Weights of a small GPT-style language model, trained from scratch on English Wikipedia: no biases in attention or MLP, a variant of Adam for these matrices.
MLP neurons of a small language model. Each row is named by its layer, matrix (down: output weights) and neuron, and shows model dimensions 112-207. Each number is 128 + 32 x the weight over its row's rms, rounded and kept within 0 to 255.
After each neuron's rows, "raises" lists the tokens whose logits its output raises most directly, leaving later layers aside.

L10.down4572 [138 142  82 151 115 153 137 202 120 144 164 127  56 161 184 106 130  81 128 129 108 157 129 127  80 141 132 141 136 116 152 145 104 122 142 124 124 141 203 124 117 166 156  94 177 156 120 114  90 142 231 186 150  96 117 178 195 133 151 114  79 153 128 117 148 151  87 140 151  77 112 109 166 135 169 112 121  79 129 143 117  91 176 153  84 120 156  70 132 137 102  76 144 123 200 137]
raises: "NA", "N", "NG", "bo", "bor"

L10.down3654 [144 102  88  14 101 170 197 200 109 120 171  96 205 156 160 119  79 142 150 132 136 113 130 151 130 164 156 184 137 143 141 124 120 124 158 169 109  87 119 146 141 106 149 120 125 112 180 121 124 154  90  88 127 153 160 138  50 132 106 134 107 143 126 130 129 133 111 154  57 139 108 130 175 200 122 118 113  80 111 159 149 142  81 107 118  96 142 171 131 112 144  54 165 140 137  64]
raises: " loss", " win", " draw", " victory", " defeat"

L10.down2311 [207 120 138  90  82 125 112 144 147  96  90 100  99 131 123 166 110 152 224  77 114 109 156 107 139 122 144 207 133 176 181  97 111 134 134  98  89 135 135 161 124 120 127  90  72 143 112 147  99 104 148 123 139 142 107 113  72 173 124 172 120 101 168 122 140 109 146 102 133 147 120 113 144  90 157 137 148 143 149 122  88 109 147 153 171 109 138  92 107 119 100 136 104 166 199 172]
raises: "s", "ore", "ire", "ais", "ski"

L10.down2847 [174 154 111 107 128  90 135 106 121 149 156 110 162 117  76 179 121 158 114 186 129  61 134  65 146  87 124 143 163  89 144 115 131 109 107  73 107 137 180 115 112 159 114 144 125  42  71 129 114 146 121 134 114 148 126 169 131  96 121 135 107  97  86 206  87  86  90  93  78 118 171 141 114 136  46 101 114 104 116 151 116  94 173  92 174 142 183 161 116 107  62 108 137  71 166 138]
raises: "ii", "e", "iac", "ean", "ae"

L10.down65 [129 185  86 185 130 151 215  87  80 120  68 121 164 129  44 163 151 174 172 149  96 185 107  76 114  85 116 168  86 167 148 119 130 108 164 131 114 134 101  98 108 135 132 106 139 113 165 145 147  58 134 112 155 187 114  50  97 111 109 107 149 134 125 127  85 132 102 138 116 133 113 150  87 104 169 163  82 125 146 140 136 109 194 175 144 121 192 109 233 101  92 136  98 117 140 177]
raises: " their", " that", " his", " a", " an"

L10.down4134 [127 122 151 117 112 138 146 144 156 199 107 159 120 132 101  88 115  96 141 142 142 105 162 146 175 140  76  90  84 137 126  98 156  93 117  58 135 138  99 141 123 181 118 107 148  99 103 186  97 142 104 132 140 162 150 141  78 135  73 159 102 159 150 114 119 122 124  82 111 163  92 144 185  48 102 123 120 165  86 129 173  74 168 119 149  94 105  78  97  67  98 158 170 139 104  93]
raises: "ets", "is", "ies", "ays", "o"

L10.down3241 [141 127 137 154 126 101 143 106  99 139 172 163 161  89 114 105 225 176 154 176  88  89 149 108 137 120  84 119 169 133 156 137 179 123 165  78  99 174 122  93  79 132 110  86  96 117 151 130 116 125 140 116 126 144 130 103 170 132 130 103 106 135 162 131 144 121  84 108 133 147 152 115 141 141 184 127 208 107 147 116  59 102 158 126 155 133 126 131  62 153 164 112  93  50 111 102]
raises: " group", " band", " singer", " artist", " musician"

L10.down1210 [176 163  90 105 149 122 140 121 156 187 122 135 144 107 147 151  94  98  86 127 146 102 168  68 103 140 166  84 120 111 118 128 110 141 155 148  94 153 128  97 126 120 173 117  85 101 167 136 164 136 123 157 144 159 128 156 160 114 126  42 190 107 136 144 134 173 126 143 201  79  83 136 125  66  89 117 118  76 139 154 109 119 103 161  92 104  95 157  86 117 146 144 162 147 114  43]
raises: " suff", " attempt", " develop", " see", " look"

L10.down825 [161 162 173  94 150 223  84 139 120 142 165 133 140 109 166 138 109 135 149 176 104 107 141 126 118 198  64 152 129 130 131 105 131 128 115 105 111 172 171 153 120 169 156  20 109 120 138 143 106 196  90 101  74 151 123  93 155 140 140 160 177 103 121 117 143 116  89 136 154 154  89 105 117 158 104 125 112 123 132 175 114 174 169 140 126 104  95 112  77 116 138 115 118 141 153 105]
raises: "y", "ym", " ,", "ired", "ish"

L10.down1339 [157 174 125 135  58  74 134 100 119 144 111 125  47 165 127 156  94 145  94 118 135  75 160 137 178 141 134 123  44 130 135 171 131 105 105 104 115 120 113  95 164 145  83 102 136 140  74  73 152  99 153 167 105 137 145 115 129 146  91 114  59 136 124 111 138 147 151 167 159 143  99 153 141 135 105 123 124 120 123 152 138 117 121 116 153 110 130 150  99  79 178 129 130 139  87 132]
raises: "ots", "ym", "ot", "oted", "]}"

L10.down2585 [153 150 122 125 105 135 125 167 151  53 181 178 180 128 126  71 196 171 146 152 178 135 126 139 128  64 143  79  91  74 149 112  62 186 141 206 127  70 129 160 212 136 170 139 112 107 138 123 110 115 149 136 119 148 119 151 111 177 134 131  90 203  84 113 143 171 123 126 204 134 102 123 138 130 115  28 166 175 125 158 175 191 167  86 123 138 123 187  97 176 130 132 171 133 155  93]
raises: "ers", "s", "g", "field", "gr"

L10.down3763 [108 124  68  82 111 142  79  84 110 115 129  82 106 163 161  88 118 101 126 148 162 141 123  91  92 173 109  86 115  74 123 121 127 177 107 108  90  94 145 110 111 159 197 182 129 132 125 118 156 174 154 132 118 112  98 145 161 132 159  58  86 120 147 170 156 106 150 141 200 109 108 106  75 134 103 141 164 106 145 174 133  73 102 153 158  83 113 137 128 119  92 173 125  99 144 138]
raises: "ising", " to", "ise", "r", "ised"

L10.down4052 [148 142 135 157 113 196 142 191  74 142 188 108 109  72  60 137 171 144 139 149 137 131 164  92 125 137 144 135 161  97 128 169 102  88 163 140 173 160  73 125 123 116  95 154 165 103  80 127 131 137 136 144  92 129 108 141 173  69 147 151 122  44 142 129 121  98 156 212 137 146 108 100 134 146 142 124 150 156 141 105  51 158 102 118 169 153 135 120 134 109 128 151 137 110 118 127]
raises: "om", "mouth", "cl", "ical", "im"

L10.down2685 [132 168 144 114 110 118 121 170 153  98 179 126  66 129 145 158  74 141 163 168 139 131 191 107 118 119 103 166 121 147 124 138 101 160 153  75  95 110 150 147 177  72 159 117 140 167 113 121  97 102 149 143 137 124 141  65 126 167 158 163 140  93 139  83 101 133  86 106 106 155 111  18 115 142 176 172  71 114  60 109  87 172 153 108 144 118 106  95 122  94 154 166 164  35 107 142]
raises: "ord", "air", "ield", "red", "ast"

L10.down704 [ 94  88 150 138 178 178 120   0 100 124 119 173 133 108 146 114  66 106 139 138 160  95 136 136 139 107 145  98 160 154 165 137 143 114  91 179 120 136 121 184  70 118  39 147 150  66 157 165 101 101  80  95 132 158 110 135 146 122 134 141  96 121 114  97 190 129 132 133 112  88 126  12 132 101 117  93 112 186 145 105  97 161 105 107 129 130 156 126 120 128 115 103 148 150  89  58]
raises: "Y", "I", "H", "She", "T"

L10.down3705 [108  79  95 150 131  90 111 174 145 114 168 125 175 101 136 143 125 108 181  90 142 165 117  67 172 134 144 170 120 132 119 110 115 185 153 147 146  90 163 148 108  85 174 102  62 143 142 217  62 129  41 128 155 199  66 153 100 160 175 133 133 120 111 140 143  43  96 124 132 129  61 150 128 165 129 124 189 126 153 164  69 182 115 151 120 164  93 212 145 165 161 112 142 134 110 140]
raises: "ack", "ach", "ac", "hi", "ary"

L10.down3496 [120 120  98 119 129 118 124 110 144 118 151 149 105 131 129 142 150 110 180 146 189 188 116 124 136 159 123 120 146  70 189  91 142 153 108 126 114 154 127 107 108 132 130 136 131 147 119 118 108 152 149 123  70 105 150  95 165 129 108 123 139 117 145 181 112  98 129 131 163  94 153 161 123 138 110 105 121 171 148  89 112 171 153 132 133 136 131 199 107 124 120 172 168 168 189 128]
raises: "ah", "eds", "ed", "ati", "zi"

L10.down1013 [111 114 165 114 154  65 181 147 107 146 200 123 153 131  92 164 127  63 158 122 126 113 134 194 174 118 182 170 113  90  66 134 178 102  65 106 140 147 136 133 135 146 157 150 159 140 168 156  70 103 160 122 130 145 148  94 166 120 147 143 101 116 103 140 115 146 144  43 119 101  61  58 125 122  88 117 106 148  96 169 172 113 122  94  92 121  89  62 147 157 128 142 112 124 149 118]
raises: "e", "for", "like", "ex", "us"

L10.down2422 [157  69 138 130 148 121  91 114 149 144 110 117 189  64 179 112 174 147  57 101 141 123 144 165 144 133 152 141 139 119 107 137 138 139 151 127 144 156 129  35 138 137 112  76 114 134 154 156 138  96 163 120 106  86  71 180 134 146 127 202 123 167 165 131 117 179 148 223 110 129  71 111 100 121 147 199  88 141 185 177 145 106 117 159 185 103 173 110 151 110 112 102 135  93 160 160]
raises: "us", "ib", "itar", "vert", "iv"

L10.down950 [122 169 141 105 105  92 153  70 132 116 103 103 115  90 149 133 120 169 163  97 149 144  99  98 113 113  85 138 157 123 117  94  60  85 150 112  73 149 141 178 159 103 135 121 161 141 189 116 137 181 149 116  62 113 159 139 169  94 146 142  84 128 147 100 149 133 116  79  74 103 114 102 133 151 152 141  93 117 102 131 120  72 136 156 129  86 106 180 127 106  94 141 129  74 182 175]
raises: "D", "R", "A", "ED", "P"

L10.down1636 [110 107 126 112 136  92 116 189  74 147  89 164 140 120  96 129 107  78 182  81  95 165 161 113 212 155  93 122 151 150  79 183 128 140 163 140 108 116 131 162 110 120 137 149 157 115 124  83  98 115 131 155 113  94 106 100 114 162 136 107 107 148 117 107 133 108 129 107 119 134 119 110 103  66 135 205 147 144 125  94 147 138 169  76 144 116  66 110 139  84 193 168 157 135 114 147]
raises: "ting", "ted", "ts", "eral", "le"

L10.down3046 [177 106 171 141  76  91  88 185 108 140 158 104 144 110 110 135 182 146  34 118 121  93 161  77  94 102 110 130 166  95 132 118  98 163 112 148 127 158 129  69  87  85 134 201 120 140 142 135 156  99 154 145  13 141 135  49 143 107 114 132 156 163 145 154 144 141 155 103 141  71 101 124 139 124 148  94 112 164 108 140 165 139  91 133 118 141 114 164 108 148 146 199 132 136 152 185]
raises: "ose", "any", "ans", "án", "an"

L10.down483 [109 146 113 159 138  98 156 175 160  92 149 103 178 163 224 139 157 185 163 121 125 107 115 104 113 155 138  65 106 131 115  63 189 139 187  78 106  84 134 179  94 197 144 162 119 171 119 155 120 135 176 164  96 108 106  82 126  96 140  58  66 100 144  94  70 157 148 128 110 130 153 149 181 152 143 153  58 155 162 109 130 112  96 112  94 116 143 138 124 138  64 130 139 170 174 178]
raises: "uv", "em", "ones", "aved", "aff"

L10.down103 [132  94 143 161  91  80 176 187 148 107 129 147 169 173  47 123 135  91 155 138 127 150 168 103 154 114  97  98 123 149  96  53 121 108  64 173 131  79 130 175 144 145 118 155 138  90 117 155 166 124 176 106  93 120 180 120 143 158 134 107 138 148 147 136 121 154 138  71 108  73 118  59 102 126 154 140  86  98  89 158 111 172 120 115  95  98 146 105 170 138 154 182 115 133 141  54]
raises: "—", " den", " |", "come", "ription"

L10.down2299 [135 140 172 131  95 134 128 121 144 138 103 103  73 112 140  88 120  95 121  76  76 116  87 113  83 159 160 125 130 129 148 109 135 122 139 120 177 138 136 139 111 204  62 146 114 100 152 141 137  77 105 111 110  69 124 129  95  96 121 102 151 124 163 145 105 101 101 167 130 124 132 104 134 137 134 143 131 228  80 128 116 139 189 170  75  77  96 102 134 176 127 166 151 120 103  89]
raises: "og", "our", "ours", "il", " order"

L10.down4603 [ 86 104 164 152 154 120 143 114 125 116 116 112 101 154 102 129 118 180 174 160  83 161 150 155  93 137 112 170 115 131 152 113 156 110  94 130 117 173 136 149  87 102 134 142 155 126 144  91 103 144  53 150 102 117 132 115  81 125 110 117 114 103 158 167 148 197 162 140 103 131 115 112  82  99 149 142 122  77 160 111 113 152 173 177 135  91 113 130 121  71 123 132 130 121  98 144]
raises: "–", ",", "/", " to", " n"

L10.down3869 [144 193 137 127 106 178 131 138 135 175 162 137 134  68 144 177 151 131 106 136 177  79 214 119 189 165 107 171 169 183  86 115 129  79 155 151 113 117 115 160 101 151 123 161 131  95 109 158 112 216  27 184 144 164 161 138 118  59 106 117 206 151 122 136 119 149 149 143 111 122  83 169 142 141 100 144 127 129 143 172 100 134 173  96 140  97 148 143 119 131  91 147 102 110 148  32]
raises: "if", "ium", "ology", "ices", "ories"

L10.down1106 [120 178  70 129 156 102 184  91  96 194 136 130 120 165 144 159 102 119 132 130  80 103 109  85 135 126 138 134  67 145 140 104 120 108  95  99  97 137 107 137 151 131 107 184 105 171 115 148 151 205 115 124 131 165 135 146  86 157 122 127  84 105 131 106  68 124 122 132 136  94 104 113 142 157 127  90 135 180  96 170 109  91 122 167 119 150 139  66  99 147 146 140 134 152 163 165]
raises: " and", " a", " an", " &", " her"

L10.down4528 [132 101 145 128 160 158 139 129  71 138 143 145 123 128  86  99  85 116 136 169 115 155 193 121 152 147  87 140 146 171 157 120 134 163 127  84 174 147 100  89 127 160 105  83 133 122 107 151 123 111 117 190  84 148 115 206 117  95 129 103  96 110 129 132  63 112 139 133 118 133 132 133 122 137 108 185 111  81 156 126 156 177 129  96 182 111 126 207 137 105 117 123  97 135 156  59]
raises: "ly", "der", "ps", "ies", "leg"

L10.down979 [120 105 104 138 133 105 102 173  85 127 156 148 141 202 128 138 135 111 137 140  98 161 131 137 111 127 165 113 117  96 129 143 176 125 170 131 153 136 128 151 140 128 114  75 150 110 155 123 134 157 140  93  72  94 110 113 121  76  81  92  86 152 150 163 122 122 159 134 138 120  96 100  93 129 130 120 136 156 140 132 166 124  37 129  80  92 118 113 157 146 132 113 137  94 119 119]
raises: "us", "em", "ual", "ade", "uss"

L10.down3068 [150  93 120 143 136 100 147 159 152 124 100  68 142  97 100 168 137 153 116 138  81 116 152 211 155 145 103 156 114  62 129 128 184  71 123 110  90 156 153 125  99 128  81 188 172 149 127  93 179 151 126  99 128  80  74 113 138 160 161 114 160 173 146 159 124 137 121 143  82 134 175 141 172 109 184 130 163 149 138 138  97 151 155 196  67 166 160 155 152 151 109 114 133  86 110 157]
raises: "oy", "il", "que", "ay", "ights"

L10.down1650 [122 179 142 112 162 111 141 181 174 120 174  88  88 150 104 128 153 147 128 140  45 162 109 130 111 171 166 103 124  70 105 131 186 114 167 127 150 140  66 184  79 138 113 108 154 121 102 101  49 167 144  94 125 127  27 113  97 176 154 113  63  86 123 143 132 148 159  69 194 146  96 165 106 139  77 154  88 130  99  84 153 123 116 112  82 105 150 101 107 140 171  92  97  80  62 108]
raises: " air", " stars", " stre", " broadcast", " film"

L10.down4069 [153  94 129 136 134 134 129 189 133 104  86 140 126  97 105 106 157 100 146 156 142 126 138 123  81 160 113 142  64 125 120 121 124 137 115 160 203  86  95 102 149 126 133 161 110  51 128 122 100 172  90 114 172 131 128 102 111 108 162 156 106 154 115  54  98 152 151 162 106 140 182 132 105  67 139 167 170 160 183 127 127 104 132  91 108 147 109 124  90 120 115 119 112 127 107  95]
raises: "omm", "de", "o", "ots", "s"

L10.down3413 [121 116  88 140 108 152 188 134 162 170 104 164 154 102 143  98 139 100 183  84  95 149 111 196 136  94 125 116 177 110 114 108 115 154 126 141 219 132 107 114 133 109 115 172  80 138 126 208 134 163 156 161  92  97 137 167 157 160 141 167 135 122  89 113 144 100 127 156 124  80 111 103 114 132 117 113 115 119 144  50  87  69 147 106 117 158 100 124 153 139 163 105 128 166 135 153]
raises: " called", " estimated", " described", " referred", " confirmed"

L10.down4539 [171 170 173 151  99 103 119 112 102 142 104 146 171 117 114 140 110 206 126 155 190 127 119  98 127  99 117 143 108  93 198 144 101 102  78 125 123 152 131 143 154 105 195 117 158 180  63 118 164 110 130 144  95 144  79  83 125 128  83  83 114 152  96 126 111 154 124 121  61 122 147 135  96  91 162 132 107 145 119  94 181 139 136 141 110 117 114 167 108 161 125 113 151 157 149 161]
raises: "an", "s", "ans", "in", "ar"

L10.down1928 [212 130 140 150 117 102 186 213 133 101 137 170 115 114 165 127 165 170 124 124 174 179 116 164 103  92  96 108 109  69 110 110 105 109 108  83  78 141 126 103 127 130 137 132 136 136 101 171 133 120 163  93  82 132  76 120 211 133 135 153 151  85 133 163 126 111 150  97 149 126 142  93 128 159 132  61 112 125 113  98 105  73  93 158 122 101 101 166  76 162  69 148 140 121 141 181]
raises: "ri", "ki", "ti", "ree", "age"

L10.down688 [108  99 154 114 116 127 116  38 127 116 147 169 184 131 123 106 121 167 108 130 122 140 116 149 154 123 114 102 128 176  73 150 110 141  88 152  76 137  97 109 127 151 100  99 144  93 129 137 138 122 140  94  99 145  90 122 168 173  86 138  91 122 105 150 123  84 144 123 122 139 152 109  97 104  88 151 147 158 135 123  89 118 174  96  71 151  95 112 129 140 166 103 121 116 104  79]
raises: "'", "’", "′", "I", "She"

L10.down3322 [ 94 136 153 108  94 137  95  83 121 107 151 129 136 172 124  62  83  45 139 134  91  85 104  99 177 148 152 149 130 105 129  99 123  97 140 119 131 132 159 117 158 115 119 105 153  94 113 140 110 162 132 142 123 111 132 169  73 109 112  78 173 147 138 125 123  76 205 112 108 123 148 135 149  98 159 156  91 168 107 129  76 118 125 201 113  91 149 109 134 204 149 152 160 120 106 110]
raises: "7", "8", "9", "6", "5"

L10.down3729 [147 129 141 158 118 158 117  57 124  81 132 138 104 103 132 111 148 145 147 176 166 132 116 156 121 142 143 152 162 135  96 195 170 131 182 138 176  80 167 110 138 108 124 140 151 128 142 101 136  86 130 115  80 203  76 187  84 151 124 145 140 144 153 175 150 106 198  91 164 133 171 129  90 179 153 172 120 116 104 119 147 101 182 122 117 118  89  29 137 162 180  89 105 163  96 137]
raises: " There", " Another", " Some", " Home", " Back"

L10.down3220 [172  93  62 151 163 177 142 167 163  64 158 108 129 111 152 143 141 120 129 162 186 188 170 133 186 120 101  88  91 117 136 117 144  65 138 117 143  93 183 137 107 192 176 126 173 101 156  76 176 137 111 141  65 165  35 135 123  75 133 134  84 107 109 155 110 173 110 165 170 134  78  76 135 139 138 109 112 178 172 102 143  58 117 121  99  76 110 118 153 111 126 121 157 139  68 135]
raises: " =", " ==", " ====", "==", "===="

L10.down3567 [109 142  83 201  99 116 144 117  79 159 122 103 104  77 154 181 145 121 140 137  92 149 144 160 112 124 149 123 124 122 108  88 101 187 103 103 124 133 125 151 146 120 160 121 111  96 110 137 103 133  79 136 176 112  78  76  65 203 169  90  76 111  73 158 132 146 136 147 154 145 140 118 128 168 108 138 135 143 154 137 158  63 156 147  83  94 100  65 162 171 148 125 137 146 141 136]
raises: " al", " an", " a", " ac", " p"

L10.down3889 [161  74 128  96 174 114  97 135 136 161 121 161 115  77 120 136 145 153 122 160 170 132  89 127 136  86  75 112  80 103 133 180  86  81  93 129 152 150 145 109  93 118 181 122  62  81  75 142 130  94 102 144 192  83  78 116 125 134 132 156 130 180 122 152 167 134 177 136  63 146  79 138 109 124  99 119  52 113 122 115 135 117 144 166  95 114  93  54 119  56 160 125 131  58 119  94]
raises: "as", "es", "ble", "ew", "ott"

L10.down1520 [115 117 146 165 103 121  79 155 110 128 105 120  75 116 104 105 162 167 114 105  86 118 165 119 113  82 188 176 118 162 157 104 161 150 109 161 198 122 153 126  95 157 124 138 138 166 170 133 119 111 128 123 117  70 121 100 153 152 142  90 151  97 153 109 130 142  72 165 116 106 147 111  93 127 130 151  99 142  81 167  83 126 181 138 119 110 174  81 127 138 164 120 129  82 115 148]
raises: "il", "ir", "our", "ov", "ery"

L10.down1631 [130 110 138 114 107 106  84 156 102 124 125 108 104 149 142  96 126 161  95 131  85 109 117 158 138 116 136  75 149 163 141 110 142 132 121 136 109  68  97 112 118 163 156 129 110 145 124 101  99 159 150 156 106 121 148 113 183 111  57 108 102  58 124 109 224 170 163 108 185 161 131 116 201 119  86 151  74 135 109  76 143 102  93 140  82 132 137 168 161 160 139 144 125  88 106 106]
raises: "out", "ays", "ay", " on", "+"

L10.down966 [148 142 118  82  78  93 180 112 135  97 145 126 128 132 114 161 174 189 129 121  70 156 167 126 137  60 168 136 112 145 134  31 125 146 143 138 118 128 114 146 103 135 118 119 142 140 151 153 176 155  92 113 115 205 120 113  88 118  88 159 122  99  86 111 185  45 166  94  81 127 127 103 133 132 116 115 146 113 155 121 195 140 133 155 192  87 131 138 186 125  89 118  69 122 184  87]
raises: "H", "D", "G", "P", "ug"

L10.down3775 [114 108 114 110 100 148 124 140 141  46 120  97 138  83  80 110 161 163 125 116  84 124  79 148 121 137 125 101 160 134  91 100 171 151 167 108 135 126 152 109 123 126 102  91 105  79 192 149 152 114 113 133 119 159 115 115 136 134 141  96 148 117 145 124 158 118 108 154 162 124 119 159 120 134  57  73 147 179 186 141 131  89 112 155 162 166 111 126 121 115 158 114 165 144 147 127]
raises: "ains", "any", "←", " terr", "ain"

L10.down881 [162 146 110 146 145 147 148 153 113  61 118 160 114  98 126 190  30 159 128 107 132 136 108 126 132 135  99 188  80 118 131 136 124 146 117 135 147 100 149 120  80 190  75 155 197 148  94 140 133 133 110 110 104 101 177 126 122  69 102 160 153  97  85 135 128 138 131 127  98 111 152 107 146 151 122 115 137 132  49 126 149 122 140 123  76 115 136  93 140  95 134  88 150 177  81 150]
raises: "ics", "ating", "ically", "ays", "ately"

L10.down794 [120 109 115 154 114 148  86 102  94 154 151 188  65 158 102 142  71 124 171 165 161 111 134 142  98 182 113 179  97 109  48  75 143 148 146 142 144 184 135  75 155 163  84 140  72 156 118 135 121 111 174 145  88 139 116 136 133 147  54 135 132 162  89 172 145  86 139 103  72  94 151 120  95 100 169 183 120 127 116 199 143 162 118 139 136 146 140 129 126  98 106  86 120  97  83 115]
raises: "ul", "ater", "ou", "ull", "ement"

L10.down2335 [ 87 120 210 132  89  84 137 109 135 140 137 145 178 138 141 142 159 101  92  73 132  83 111  90 139 136 100  26 155 136  96 125 125 148 123 123 102 131  81 132 127 112 156 155 153 143 185 105 178 169  97  92  60 104 165  95  99 100 106 192  96 156 133 151  70 129 181 122 148 159 143 133 100 144 142 105  84 120 150 152 139 126 164 144  89 144 164 185 116  75 110  99 152 158 174  78]
raises: "iform", "ited", "ites", "ified", "ification"

L10.down1743 [166 109 118  65 116 135 144  82 157 133 172  40 112 131  67  76 134 126 149 128 144  84  77 119 193 151 187 151  79 169  68 186 145 150  98  44 173 109 159 151 105 139 138 164  64 172  95 121 109 110  77 149 107  88 130 121  99 165  81 135 141 130 140 131 135 133 100  78 102 143 121 172 103 137 121 105 130  90 166 159 129  87  82  84 149 105 175 105  99 106 138 120 100 156 101 128]
raises: "et", "ah", "eth", "ee", "ette"

L10.down886 [ 86  99 134 104 160 195 180 132 119 147 172 143 149  93 132  81  88 143 134 138  94 121  88  91 174  70 106 137 150 120 154 170 128 103 174 103 201 101 137 155  66 121 125 129 105  74 186 123 128  98 185  94 107 154 114 155 146 131 156  92 136 154  49 140  88 145 127 119  88 136 100 123 106 112 122 180 158 147 131 150 121 145 154  72 150 168 118 211 157 144  91 140 158 159 114  91]
raises: "ances", "ance", "ancing", "ications", "ist"

L10.down1111 [173 131 125 131 126 138 168  84 117 133 120  29 131 102 101 151 124 124  99 136 135 175 109  89  66 177 125 106  96 119 119 147 132 135 119  98 145 117 137 146 129 116 116 158 125  92 127 117 137 117 136 127 117 175 134 124 138 117 124  87 114 116 105 105 131 154 161 111  83 143 102 201 121  90 166 140  57 197 156  73 174 107 130 142 135 180 137  78 148 112 127 130 179  71 127 138]
raises: " the", " this", " its", " their", " a"

L10.down2800 [162 111 127 141 146  95 133 128 123 162  70 203 114  32 157 113 129 201  70 132 127  66 117 193 131 113 129 101 151  97 116  86  83 169 158 143 125 183  95 183 139 158 154 140 199 141  52 134 172 123 170 137  88  93  86 112 132  77 173 116 144  75 172 116 127  95 143 120 128 132 170 182 157 158 133 142 128 122  97 124 153 121  65 199 135  78 136 168  92 141 107 137 114 104 192 116]
raises: "er", "ers", "ered", "ous", "ump"

L10.down3157 [155 138 131 140 121 121 123 131  91 138 142 135 137 130 137 144 128 142 141 113 170 125 110 146 111 158 127 146 120 170 128  80 101 163 139  48 110 102 127 122 175 101 131 121 116 128  85 141 179 130 169 124 146 212 135  90 158 143 132 144 103 129 111 117  92 114 123  74 167 131  60 207 114  94 145  63 169 140 136 146 150 133 148  93  99 197 105  89  68 131 168 179 196 110 101 137]
raises: "ah", "igh", "ando", "ida", "bar"

L10.down1239 [114 163 134 100  96  74 158 159 195 113 147  68 110  76 138 150 142 119 140 147 109 104 198 195 102 153 147 118 171 173 105 100 145 145  96 139 110 122  87 124 109 124 108 125 119 123 120 116 191 159 171  76 114 152 134  99 118 152 167 110 112 139 176 148 156 185 226 150 126 213 136 122 115 102 147 106 128 106 142 143 111 133 190 126  71 142 135 163  87 157 105 100 155  67 188 146]
raises: "and", "ands", "ased", "irth", "ass"

L10.down613 [114 142 158 134  62 102 105 221 131  78 213 134 134  78 133 178 146 137 112 129 116 165 144 128  89 136 139 187  75 104  79 177  92 165 114  76 126 129 167  65 164 120 153  71 111 138 166 145 146 136 150 125 139 133  69  66 148  78  81  80 120 116  79 108 126 134 182 142 155 113 147 129 102 110 125 118 129 160 183 122 118 115 178  87 169 217  75 149  56 130 120 100  81 148 164 149]
raises: "w", "k", "y", "ki", "ce"

L10.down1235 [113 112 108 127 140  95 129 146 105 148  50 135 141 134 145  80 151 180 147 113  84 120 109 104 164 116 136 126 173 117 145 167 155  92 163 129 172 136 129  97 110 163  80 103 167 192 114 161 112 129 122 149 121  60 117 113 182 139 157 128 186 115 125 131 183  93 148 144 162 133 149 138 194 112 152 143 148 133 112 192 118 179  78 111 143 112 165 127 169  93 106 160 164  98 177  84]
raises: " pres", " terms", " inaug", " opposition", " govern"

L10.down800 [114  88 135 130 149 127 191 181 104  73 162 121  63 107 137  93  95 137 124  84 168 145 151 121 152 143 136 156 102 144  98 125 125 136  96 116 112 152 120 123 114 107 115 128 127 110 121 130 135 130 155 164 207 169 144 190 158 101 120 118  97  95 158 161 155 103  57 107 115 154 159 126 106 125 119  81 100 131  86 121 130 121 105 134 107 149 124 164 164  68 167 131 125  60 115 156]
raises: "ust", "EL", "ord", "ast", "aut"

L10.down115 [155  54 125  69 183 144 107  90  86 160  98 149 171 173 124 155 163 146  62 116 129  97  88 110 129  75  84 160 167  97 133 110 147 169 132 132 149  88 163  94 142 184 156 104  93 111 114 151 135  85 132  74 136 133 130  88 167 161 165 101 127 168  87  76 144  86 127 131  74 110 100  61 132 142 136 132 116 133 202 123 108 126 114 149 116 159  85  98 103 137  59  77 103 129  75  89]
raises: "ight", "amples", "ters", "ender", "ledge"